config = dict(
    n_layer=12,
    d_model=896,
    n_kv_head=7,
    head_dim=128,
    qk_norm=False,
    tie_embeddings=False,
    init_std_up=0.0215,
    beta1=0.95,
    lr_head=0.00198,
    decay_shape='linear',
    seq_len=384,
    steps=6872,
)
MLP neurons of a small language model. Each row is named by its layer, matrix (gate and up: input weights) and neuron, and shows model dimensions 144-207. Each number is 50 + 12 x the weight over its row's rms, rounded and kept within 0 to 99. A neuron's up and down rows have the sign that makes its largest values positive.
A block is one neuron, or neurons of one layer that tend to fire together. After each block is what it responds to, as a language model described it from the Wikipedia text at the highest values.

L3.gate422:16 46 48 60 49 31 43 60 54 42 62 42 52 49 36 52 65 49 61 59 73 54 46 57 57 59 54 40 46 49 37 58 40 59 34 37 46 33 66 39 42 59 70 66 53 39 39 44 51 64 42 49 54 67 53 64 47 28 52 38 54 62 52 53
L3.up422:44 46 42 50 48 42 74 47 40 47 46 41 67 43 44 67 52 26 78 70 70 48 58 63 58 54 68 42 68 45 45 67 25 47 51 49 32 33 66 39 35 36 74 51 36 52 36 34 62 54 65 56 48 66 63 67 36 34 44 71 45 45 63 32
Description: Time-unit words. Time-period nouns or their final word piece, mostly after a, the or a number, as in eight hour, a month later, 15-month, school year, season, Years.

L2.gate199:62 45 57 52 50 34 42 60 44 36 45 68 56 53 59 59 38 65 29 45 44 72 50 55 55 73 59 63 42 51 54 57 43 48 71 47 37 34 41 42 44 58 49 59 57 36 41 57 65 33 58 29 18 28 56 40 41 59 47 50 59 63 60 34
L2.up199:38 45 64 68 40 36 65 60 30 31 49 37 49 39 57 48 46 68 47 50 45 57 42 54 51 58 46 54 36 50 45 36 62 53 44 56 69 43 65 59 51 51 59 51 67 53 48 66 63 56 39 43 56 42 60 54 57 58 68 44 46 63 28 46
L2.gate1146:33 35 49 37 61 36 44 63 69 47 49 37 70 53 53 42 62 70 72 57 40 67 55 63 53 38 41 59 48 43 27 49 54 31 46 29 65 54 30 49 59 58 41 50 27 51 54 48 55 45 68 51 54 56 44 56 61 67 32 35 61 41 50 58
L2.up1146:63 57 43 33 59 47 42 59 65 55 73 50 63 53 60 48 49 37 28 42 41 18 41 43 41 42 38 53 50 36 31 49 67 40 69 33 63 67 50 56 29 47 41 40 58 38 22 44 57 71 61 65 53 70 64 47 29 66 33 59 58 41 34 50
L2.gate2093:64 37 46 44 58 32 42 42 51 57 52 68 50 56 41 56 43 70 45 34 49 58 57 55 53 27 66 46 62 41 50 44 54 26 52 72 60 54 63 48 30 42 50 56 52 30 53 55 50 44 59 48 47 29 63 43 43 57 49 63 41 44 40 62
L2.up2093:51 70 50 50 37 47 48 40 38 32 65 60 40 61 57 52 56 55 40 14 41 63 28 56 49 41 58 46 40 51 54 53 51 56 39 56 47 59 38 36 63 41 58 51 61 58 58 48 49 39 44 62 54 42 64 67 40 58 58 17 66 56 62 25
L2.gate2233:55 58 44 36 70 35 57 55 47 38 50 72 74 52 61 59 24 46 48 55 40 42 70 48 45 34 42 32 38 39 46 57 66 47 63 34 63 68 46 61 47 50 49 59 43 41 45 52 55 34 38 61 46 48 66 47 66 48 51 53 67 67 39 48
L2.up2233:55 45 57 33 70 38 46 48 48 46 65 57 51 60 56 48 66 65 45 52 64 61 49 47 56 33 48 46 67 61 39 54 66 23 74 60 51 45 50 49 49 55 47 52 35 26 55 34 48 46 59 36 76 60 42 40 66 62 39 54 87 58 50 53
Description: Closing heading equals signs. The first = of the closing markup after a wiki section heading's title, as in ==Reception==, ===Albums===, ===Feeding===.

L2.gate119:49 35 51 47 50 59 66 44 53 46 65 40 56 46 51 57 59 66 25 57 49 41 71 50 39 54 61 70 57 38 73 36 45 59 36 15 43 73 61 42 56 43 54 29 43 66 62 61 39 52 33 50 45 58 48 49 40 56 54 48 46 36 65 72
L2.up119:48 47 62 42 59 61 77 49 57 43 75 54 64 48 49 53 69 56 33 53 47 48 71 54 47 54 73 59 54 53 41 46 50 63 38 20 45 60 53 43 48 44 43 35 41 62 76 67 35 48 45 57 36 56 52 46 32 45 59 56 22 39 50 62
L2.gate172:48 40 71 62 54 67 72 78 36 29 51 62 70 60 53 49 61 47 50 60 56 52 52 58 35 53 57 64 51 45 39 55 46 40 45 54 51 43 54 53 30 45 59 54 57 32 67 55 45 55 44 55 76 60 56 53 43 39 38 48 45 47 58 45
L2.up172:44 22 62 51 75 51 64 53 41 41 44 58 56 53 59 33 73 45 60 62 58 76 64 53 55 56 49 53 53 76 31 48 45 62 58 53 50 37 53 60 56 65 47 51 47 37 41 50 34 51 49 51 63 35 52 55 63 27 41 43 36 47 50 58
L2.gate269:43 42 69 56 57 53 46 39 46 75 45 49 61 57 55 51 55 53 60 53 56 60 60 20 48 35 57 66 62 36 44 72 40 65 43 35 29 53 68 39 41 23 71 50 26 46 65 45 49 32 40 58 62 59 62 51 51 27 42 63 41 53 50 38
L2.up269:47 60 54 58 57 47 58 35 33 60 61 51 44 66 56 29 47 63 62 25 62 51 65 33 53 41 42 73 59 33 63 62 59 58 48 43 47 44 62 62 48 48 71 48 57 62 59 57 71 60 37 45 67 59 47 39 43 24 57 59 35 43 39 39
L2.gate368:45 34 48 73 29 47 53 62 59 44 68 21 55 39 41 36 52 54 59 62 52 68 55 61 47 29 61 58 55 44 25 76 59 86 57 48 66 38 52 65 65 62 40 53 58 30 28 30 36 49 30 53 43 52 51 59 38 43 38 53 32 46 31 50
L2.up368:45 47 53 66 33 58 54 56 53 47 56 31 66 35 35 52 56 59 57 47 49 88 53 56 51 29 61 53 42 51 37 71 58 78 54 44 70 45 55 59 70 60 44 63 48 44 20 28 48 45 30 54 45 34 48 55 61 51 30 51 37 56 24 47
Description: Time-period words. Nouns naming units of time, such as month, week, year, season, day, month names and weekdays, often after "a" or "the" in dates and durations.

L3.gate1269:38 43 54 46 52 36 71 73 74 49 56 41 65 64 64 38 51 54 36 49 46 39 21 44 67 51 64 45 69 52 37 51 47 48 53 45 64 57 47 48 61 62 46 58 74 52 42 47 42 32 58 74 35 67 44 25 54 57 43 52 47 56 76 45
L3.up1269:57 69 58 40 57 41 54 45 47 46 61 65 52 57 49 38 54 53 58 47 61 46 59 49 50 23 41 49 43 79 44 31 46 56 76 66 51 40 60 29 60 37 72 46 53 37 73 45 52 50 60 32 45 42 38 47 72 48 35 53 41 55 58 59
Description: Closing section-heading equals. The first = of the closing markers after a wiki section heading title, as in == History =, ==Early life=, === Career =.

L6.gate14:82 32 48 60 52 49 59 51 41 40 32 49 51 71 53 59 50 71 37 47 37 54 59 70 52 69 71 41 52 40 56 37 71 51 48 44 46 41 53 48 64 51 46 63 44 61 43 51 54 50 52 60 50 53 63 28 58 60 24 36 49 54 30 36
L6.up14:50 54 57 59 60 60 56 41 48 54 24 32 63 42 72 43 52 62 39 47 38 54 53 47 53 50 49 64 48 37 28 45 67 54 57 50 41 35 59 69 75 55 59 30 55 51 68 62 46 49 48 60 43 54 38 56 48 49 68 78 45 56 54 28
L6.gate74:49 64 51 63 40 67 52 50 48 66 32 56 58 49 48 50 52 62 49 50 57 25 40 46 40 48 55 56 44 74 51 63 50 49 58 49 43 48 39 41 48 39 44 65 37 62 61 61 52 46 70 38 67 49 57 46 42 37 43 50 35 33 53 35
L6.up74:63 54 53 47 47 23 29 62 59 47 43 33 56 49 40 50 56 45 61 48 49 32 63 64 51 54 42 40 42 47 32 50 72 50 40 47 57 27 64 56 37 47 60 30 47 55 42 29 39 49 61 29 41 45 79 48 52 61 81 60 47 48 58 54
L6.gate99:34 51 56 48 37 51 56 61 41 55 39 27 78 36 49 47 34 72 68 48 70 47 30 33 62 37 56 38 42 53 57 46 47 35 48 43 39 60 44 34 52 37 49 38 56 49 67 51 55 65 66 82 46 33 55 60 44 52 53 54 53 59 43 29
L6.up99:37 37 69 49 50 63 48 56 23 50 53 56 50 63 46 46 42 55 56 58 56 39 47 46 42 47 52 50 66 50 62 64 57 49 24 48 58 51 37 48 37 42 47 54 48 35 25 44 36 57 63 49 59 27 73 45 47 17 50 61 51 71 55 54
L6.gate222:36 30 57 72 38 44 50 53 50 53 43 51 70 43 52 44 67 51 62 75 47 49 56 38 43 69 61 43 61 50 59 47 54 49 65 76 53 41 48 44 52 38 57 44 59 54 38 40 54 50 46 57 40 62 46 61 52 56 47 48 64 53 58 43
L6.up222:26 51 47 52 53 55 77 57 42 41 31 48 35 60 49 68 35 42 39 53 37 61 34 61 44 45 58 60 49 54 51 59 58 45 40 48 45 37 67 21 35 34 51 67 42 36 45 39 60 42 50 33 55 48 34 57 51 43 54 55 26 48 46 51
L6.gate234:46 55 60 45 51 52 68 57 33 59 48 40 83 54 63 37 42 45 57 72 60 57 58 56 57 29 53 61 47 37 71 39 47 50 52 51 53 37 46 59 51 53 67 60 62 51 56 57 54 50 46 47 51 37 51 41 77 43 45 72 68 60 53 38
L6.up234:60 46 59 66 49 70 53 41 66 23 63 30 63 34 38 76 46 59 63 67 71 67 53 49 70 43 51 55 40 49 35 67 27 46 57 53 57 46 68 42 74 60 36 38 62 46 40 53 48 47 75 59 35 36 43 46 40 39 56 62 46 67 23 45
L6.gate477:21 59 27 76 54 52 81 18 39 44 38 49 68 59 67 23 60 76 60 66 67 61 49 47 32 65 64 48 39 56 69 60 31 39 42 41 18 42 81 46 50 25 43 58 67 53 25 41 57 53 35 44 40 67 54 35 48 50 58 38 70 44 45 55
L6.up477:32 43 55 54 53 57 63 35 44 45 43 43 38 36 58 57 38 41 24 42 25 56 43 47 40 49 51 62 53 43 71 39 71 49 42 53 43 52 66 53 55 63 19 57 48 56 40 62 36 36 57 46 38 63 37 56 54 49 47 39 64 53 70 47
L6.gate536:63 46 40 78 62 52 55 57 58 56 41 70 51 52 38 84 73 51 62 65 43 59 44 33 37 65 69 55 65 54 45 48 56 56 45 28 39 59 50 49 54 39 49 52 47 55 52 64 28 41 51 57 50 58 81 50 40 82 45 51 56 43 28 57
L6.up536:51 53 50 61 38 36 45 50 33 43 56 67 46 40 65 54 53 32 51 80 57 41 46 51 50 66 49 60 59 40 51 53 63 42 69 54 49 45 71 56 49 54 70 61 54 30 43 54 63 66 37 59 36 45 35 41 39 55 50 41 19 39 46 47
L6.gate575:55 66 43 56 41 34 58 67 50 57 37 60 66 52 72 44 39 54 41 39 45 40 75 36 41 28 49 43 51 45 59 54 58 39 65 47 40 52 54 55 48 42 68 52 78 55 47 30 43 70 54 62 60 62 36 38 38 40 50 23 46 55 36 55
L6.up575:55 39 39 45 50 54 54 49 41 38 19 55 71 48 36 56 80 54 34 48 49 62 51 51 47 53 53 42 40 46 62 73 71 33 63 48 59 47 37 51 40 50 77 65 72 71 54 39 41 50 49 38 75 56 48 24 53 32 43 39 54 44 47 57
L6.gate605:60 50 32 50 58 48 44 33 42 37 62 19 52 48 40 44 48 41 40 60 55 52 59 56 75 56 53 41 63 57 41 39 66 31 52 30 46 58 48 44 40 55 44 61 48 56 42 55 41 71 58 46 70 32 50 38 57 60 29 21 56 59 43 62
L6.up605:53 64 44 43 31 84 42 38 39 52 44 48 40 30 49 42 30 47 44 51 41 46 31 42 38 64 55 74 41 46 56 52 55 35 41 45 34 51 67 39 40 57 70 35 68 43 26 71 60 40 34 49 58 54 50 55 40 54 39 44 27 52 51 68
L6.gate620:65 54 51 48 47 47 63 64 22 73 37 53 51 58 69 50 40 50 56 42 47 55 41 41 31 58 51 45 43 55 53 52 48 44 55 55 49 55 61 63 67 55 43 60 49 68 68 63 54 87 47 38 41 42 51 62 47 55 59 32 64 54 60 57
L6.up620:38 46 51 46 67 46 56 27 42 54 66 52 50 49 52 65 39 57 67 39 57 65 42 43 42 39 64 57 39 39 72 47 49 60 39 49 30 51 46 66 59 66 47 49 52 65 48 78 53 56 59 32 57 52 26 47 32 46 52 49 61 53 62 46
L6.gate1204:55 51 51 55 35 40 26 59 51 72 44 25 32 56 79 43 49 40 48 57 20 75 31 48 44 33 43 52 52 68 52 40 63 57 39 48 49 61 52 51 46 56 53 61 70 44 45 54 26 51 54 49 31 43 52 48 44 57 47 39 41 40 39 56
L6.up1204:37 58 57 47 38 53 48 44 44 58 49 70 38 45 30 48 78 49 41 78 51 68 55 61 49 51 48 70 51 43 63 37 51 39 46 43 54 54 51 58 52 35 54 68 29 66 40 53 39 45 49 77 42 63 61 42 46 38 54 41 46 65 54 42
L6.gate1359:48 39 42 65 62 60 51 48 52 59 61 39 47 51 38 38 44 60 58 46 56 59 42 48 48 48 31 60 18 39 55 59 24 54 55 37 47 52 50 50 43 43 38 56 59 52 45 68 38 20 36 54 42 68 54 73 46 52 55 51 57 59 72 51
L6.up1359:52 29 41 33 43 52 58 48 36 38 52 50 57 36 58 69 39 23 48 49 40 56 48 52 58 38 44 47 40 28 19 41 56 69 44 55 64 57 55 48 51 43 53 49 28 25 52 60 44 41 53 45 49 33 64 49 46 49 57 30 56 45 62 50
L6.gate1443:42 65 40 45 47 42 32 40 54 49 68 49 44 42 40 41 61 54 55 73 37 52 73 64 64 51 35 74 52 53 54 55 63 57 64 54 61 49 49 50 58 34 52 56 42 52 46 39 53 51 46 25 56 47 52 42 54 46 47 34 50 41 47 47
L6.up1443:53 56 31 59 34 70 39 40 33 57 61 49 37 45 47 51 60 46 43 53 40 63 33 55 77 45 47 46 40 30 52 48 54 55 66 56 27 47 54 48 54 64 52 47 43 31 47 45 56 66 20 42 64 44 56 34 48 50 47 33 41 38 44 41
L6.gate1575:80 48 51 50 39 46 46 64 30 36 78 57 47 53 42 54 55 46 64 62 76 57 41 35 31 59 45 68 60 67 50 68 54 48 29 62 34 51 49 50 48 66 32 57 83 58 30 45 42 52 62 62 62 54 37 57 68 51 50 50 48 44 39 32
L6.up1575:54 70 59 51 30 47 53 47 51 68 56 55 60 59 48 54 58 35 61 28 34 51 67 70 60 48 51 48 53 56 60 44 45 50 43 38 48 47 61 45 41 47 35 53 67 45 50 52 29 64 66 51 61 33 31 57 62 35 48 51 39 61 51 45
L6.gate1703:33 49 35 59 62 50 68 35 42 55 30 31 54 77 41 57 55 26 55 61 80 74 55 48 38 48 51 29 48 66 40 56 45 33 38 53 41 51 49 64 38 47 36 41 44 45 40 49 44 52 77 54 73 53 38 48 28 53 86 56 80 30 32 54
L6.up1703:49 47 40 65 61 67 78 48 15 61 54 17 51 47 42 53 45 18 68 52 43 57 38 59 38 61 77 35 55 40 41 62 30 56 53 47 45 46 42 17 58 32 55 48 62 49 41 64 50 41 58 56 46 66 62 56 69 29 65 49 48 48 34 46
L6.gate1871:29 48 59 59 74 57 27 54 44 45 47 41 35 55 58 43 49 36 52 63 52 47 32 41 63 69 21 50 40 62 62 59 33 66 54 43 20 51 41 34 55 39 53 59 51 58 49 63 60 38 34 47 53 43 57 49 43 41 58 62 53 44 22 58
L6.up1871:57 52 43 57 52 59 56 38 51 34 27 38 60 60 47 34 57 50 33 79 43 33 52 62 57 69 35 34 62 30 71 50 52 47 37 72 41 48 53 36 42 55 55 69 44 72 27 61 59 46 40 36 59 36 57 69 59 35 60 48 38 58 16 49
Description: Units after numbers. Measurement or time unit tokens and word-pieces right after a number, often hyphenated or after a slash: km, mg, year, minute, hour.

L6.gate79:39 44 59 53 57 68 63 46 44 71 57 41 39 42 36 22 43 61 46 67 74 72 35 31 38 43 54 37 50 50 62 28 50 46 73 45 48 33 63 45 37 63 36 79 71 65 32 54 39 28 78 48 16 62 46 34 60 37 34 43 60 49 50 31
L6.up79:48 47 50 49 73 38 63 75 32 27 35 52 67 49 44 48 65 43 35 45 50 54 39 44 32 33 37 37 59 38 47 18 62 55 68 61 43 62 59 47 25 70 45 68 57 45 38 42 31 43 57 43 70 41 39 50 34 58 53 63 50 53 41 60
L6.gate158:49 60 51 52 66 39 51 39 42 62 62 43 75 38 40 37 54 57 67 48 66 46 62 66 60 38 24 34 67 39 52 22 46 66 37 54 71 32 38 63 74 39 50 53 68 71 46 51 50 50 52 57 54 27 69 48 21 61 40 58 51 62 36 46
L6.up158:28 59 79 53 38 59 65 44 49 42 55 52 53 36 53 48 57 59 27 60 39 49 43 40 61 49 54 58 62 45 35 55 46 40 52 36 59 58 46 34 65 47 74 42 59 35 58 52 51 40 73 37 36 64 30 28 56 65 51 48 51 45 61 51
L6.gate321:41 78 60 49 18 59 45 58 50 30 67 42 14 49 63 49 57 45 27 47 69 35 72 49 41 33 50 35 48 46 48 50 41 32 49 43 58 54 68 51 35 68 19 50 49 51 62 44 53 46 34 53 61 57 37 50 52 45 52 40 54 52 31 70
L6.up321:41 44 44 49 38 42 51 51 41 48 62 47 37 64 61 56 38 63 46 39 47 45 38 46 57 33 76 32 52 37 47 45 47 23 31 65 47 62 39 48 48 32 41 80 28 43 63 42 77 73 66 42 69 48 71 60 46 45 53 63 44 47 64 51
L6.gate439:24 65 54 54 63 66 44 45 38 39 65 56 51 59 38 30 50 58 58 48 62 45 61 38 38 58 61 43 45 60 38 73 41 60 44 49 43 48 61 44 64 39 51 51 40 95 60 62 51 54 42 42 41 48 54 42 56 65 52 64 41 39 51 59
L6.up439:47 48 30 22 41 67 36 51 62 30 47 58 57 61 34 57 40 59 53 57 39 60 47 54 20 38 63 63 54 50 52 58 60 52 36 38 42 40 66 78 69 56 61 36 54 47 48 67 42 40 51 55 49 36 41 55 60 59 45 69 61 44 59 52
L6.gate465:45 58 45 38 54 57 43 67 41 44 40 53 59 39 49 35 51 62 59 23 16 34 37 83 38 54 66 58 51 58 55 39 24 34 51 66 50 80 60 50 59 38 52 55 60 38 48 41 60 65 27 59 41 54 60 60 57 60 43 51 44 83 41 53
L6.up465:23 51 41 46 54 49 61 51 31 44 40 21 57 43 40 66 55 42 55 29 41 42 44 79 64 47 70 51 51 59 49 41 59 31 45 54 19 54 46 61 47 56 56 67 35 63 51 46 64 51 54 62 64 55 50 59 42 54 49 47 37 28 52 62
L6.gate479:48 37 47 22 47 70 61 56 52 45 27 52 48 38 52 40 61 80 51 41 63 32 50 67 61 27 51 36 57 52 47 64 43 57 59 43 44 68 50 60 23 62 61 65 63 47 41 40 28 39 47 45 41 46 46 77 59 42 49 23 59 47 47 53
L6.up479:38 38 10 71 54 75 50 40 62 64 32 33 50 41 57 49 42 33 52 62 56 60 62 44 48 47 66 44 42 48 61 58 41 54 29 54 52 55 35 48 51 46 50 43 42 19 62 47 52 45 39 54 30 40 49 55 65 49 44 62 50 37 77 31
L6.gate579:66 26 47 33 20 34 46 39 52 54 29 48 54 53 52 51 61 51 48 59 57 54 48 37 29 54 48 64 53 71 58 34 31 55 43 51 56 40 58 60 64 53 73 40 54 63 44 65 53 29 52 55 44 58 50 51 60 64 43 69 40 43 54 59
L6.up579:47 62 62 33 62 48 54 58 39 66 59 54 66 52 43 38 44 20 61 48 37 50 53 29 47 50 34 55 55 72 59 48 31 60 62 41 30 46 24 58 72 46 44 53 30 38 41 48 57 57 62 55 47 78 41 33 50 38 51 43 50 67 32 43
L6.gate822:65 44 36 57 67 53 71 79 41 42 55 79 75 50 54 47 32 73 59 44 51 65 61 69 52 52 71 22 47 52 50 29 49 48 43 34 53 59 55 43 49 47 36 38 38 49 37 64 70 59 61 51 45 38 51 91 60 48 43 51 63 67 73 33
L6.up822:55 26 50 45 46 50 38 54 57 39 65 64 72 60 56 51 40 49 56 44 49 37 30 60 49 34 50 32 34 47 72 40 69 54 41 45 50 51 53 50 33 53 45 43 55 62 39 60 71 60 71 59 43 72 44 55 64 55 59 31 35 47 38 47
L6.gate872:44 30 55 54 55 30 63 35 57 46 49 48 68 76 56 57 65 43 46 39 21 47 29 46 44 42 60 48 31 55 41 47 52 54 45 43 61 45 27 56 64 35 44 46 39 52 35 41 52 45 60 46 38 59 55 39 46 60 60 72 38 55 58 28
L6.up872:37 19 35 43 58 53 67 50 39 63 56 57 63 29 53 52 40 72 31 55 65 46 25 56 33 26 41 59 32 69 48 56 43 42 64 27 74 44 48 55 62 38 52 43 28 44 74 40 58 28 44 53 32 73 53 56 54 61 43 52 61 44 54 53
L6.gate1140:68 61 45 52 60 51 53 45 39 34 41 51 46 30 36 52 54 47 40 59 65 53 37 58 29 42 48 30 59 48 41 31 46 28 32 40 70 51 58 53 69 68 41 46 62 36 46 53 48 55 38 46 66 51 87 50 67 70 34 33 49 43 48 38
L6.up1140:52 67 43 41 35 42 66 45 33 48 29 30 57 66 28 63 44 35 49 54 62 36 48 69 56 50 54 39 52 71 16 43 42 49 29 45 68 57 54 54 49 70 45 38 67 55 61 53 74 55 56 75 42 70 69 46 52 60 37 66 50 47 64 57
L6.gate1227:33 57 37 31 67 45 52 50 56 62 51 53 40 42 66 71 54 31 51 22 49 46 40 45 50 58 53 41 56 51 46 28 56 41 32 36 46 57 55 56 48 45 51 41 59 47 52 69 64 57 48 51 57 45 59 44 22 61 27 46 63 78 61 59
L6.up1227:46 44 35 44 57 51 79 20 35 57 51 57 59 58 63 41 73 39 55 62 36 72 49 27 38 42 39 48 50 43 44 40 52 64 47 48 46 39 33 39 44 67 30 58 42 63 62 27 34 46 45 61 50 50 47 55 54 44 44 57 64 37 44 50
L6.gate1254:61 62 48 67 61 44 53 70 47 41 62 39 70 39 50 35 48 45 50 53 57 37 45 46 55 55 53 65 28 52 43 47 49 42 46 58 43 47 44 60 54 52 55 69 36 49 50 57 39 30 54 43 59 52 59 65 38 38 55 65 44 39 56 61
L6.up1254:59 45 36 38 41 53 51 66 59 43 47 45 63 36 54 50 46 43 46 30 43 47 46 49 62 42 37 33 33 33 40 30 74 54 48 47 30 52 53 64 54 57 59 57 45 64 37 44 31 34 41 50 47 38 58 60 79 47 49 68 49 42 55 46
L6.gate1671:42 48 78 50 71 60 56 60 59 36 54 60 48 46 51 49 59 68 45 49 75 48 37 49 34 28 58 31 52 63 24 41 41 33 40 59 61 60 51 44 38 29 27 40 46 47 52 47 47 30 52 68 36 46 64 17 47 42 51 52 64 54 53 70
L6.up1671:67 50 62 35 55 58 30 25 35 47 34 34 34 30 50 60 51 35 43 72 61 49 55 31 57 39 38 67 78 60 61 52 60 65 41 51 48 63 61 19 64 48 56 66 48 68 40 75 65 60 46 47 69 47 65 76 61 47 34 35 58 63 55 47
L6.gate1973:78 54 53 44 40 43 64 63 57 37 62 45 56 59 45 44 54 14 49 38 40 31 64 41 51 72 55 39 49 42 37 66 54 44 42 59 54 48 57 29 65 48 34 41 58 67 71 73 51 40 57 45 61 56 36 30 47 63 53 48 60 67 35 69
L6.up1973:58 69 64 62 61 33 34 46 35 34 61 44 55 57 39 59 61 38 38 72 31 52 57 45 42 59 60 58 24 49 41 47 45 69 65 58 48 56 33 49 27 70 68 46 42 41 57 23 58 46 39 48 45 39 40 70 64 44 68 53 38 58 82 35
L6.gate2151:44 49 59 43 87 56 52 57 58 45 48 54 55 47 49 73 49 46 40 40 65 57 56 49 42 47 41 49 77 34 44 50 57 49 34 60 42 48 44 41 35 66 38 24 61 67 34 65 59 60 39 69 43 68 31 51 65 58 42 44 70 52 46 55
L6.up2151:63 58 56 31 39 36 36 53 42 35 49 58 53 39 42 57 42 40 43 60 71 60 34 47 36 65 52 38 48 48 49 66 39 69 36 16 21 63 36 51 47 45 54 56 44 46 53 51 51 25 65 65 66 43 27 72 50 59 44 44 68 47 55 55
L6.gate2194:48 46 70 58 26 64 59 51 72 27 74 53 64 16 39 33 39 21 67 62 55 39 47 47 51 53 32 27 72 58 28 40 43 49 45 59 53 58 71 45 43 48 50 56 50 51 61 45 33 45 29 56 37 42 57 56 50 51 58 67 57 53 42 62
L6.up2194:41 49 32 47 70 39 43 62 32 47 42 52 60 48 70 59 60 43 53 55 48 38 18 34 61 49 74 52 60 63 30 35 30 53 39 53 49 48 68 72 56 64 49 65 49 38 55 63 47 38 23 48 51 56 19 47 41 37 39 53 74 67 48 31
Description: Wiki heading closing equals. The first closing = sign right after a Wikipedia section heading's title, as in "== Early life'='=", "== Cast =", "=== District 18 ="; rarely word-final plurals.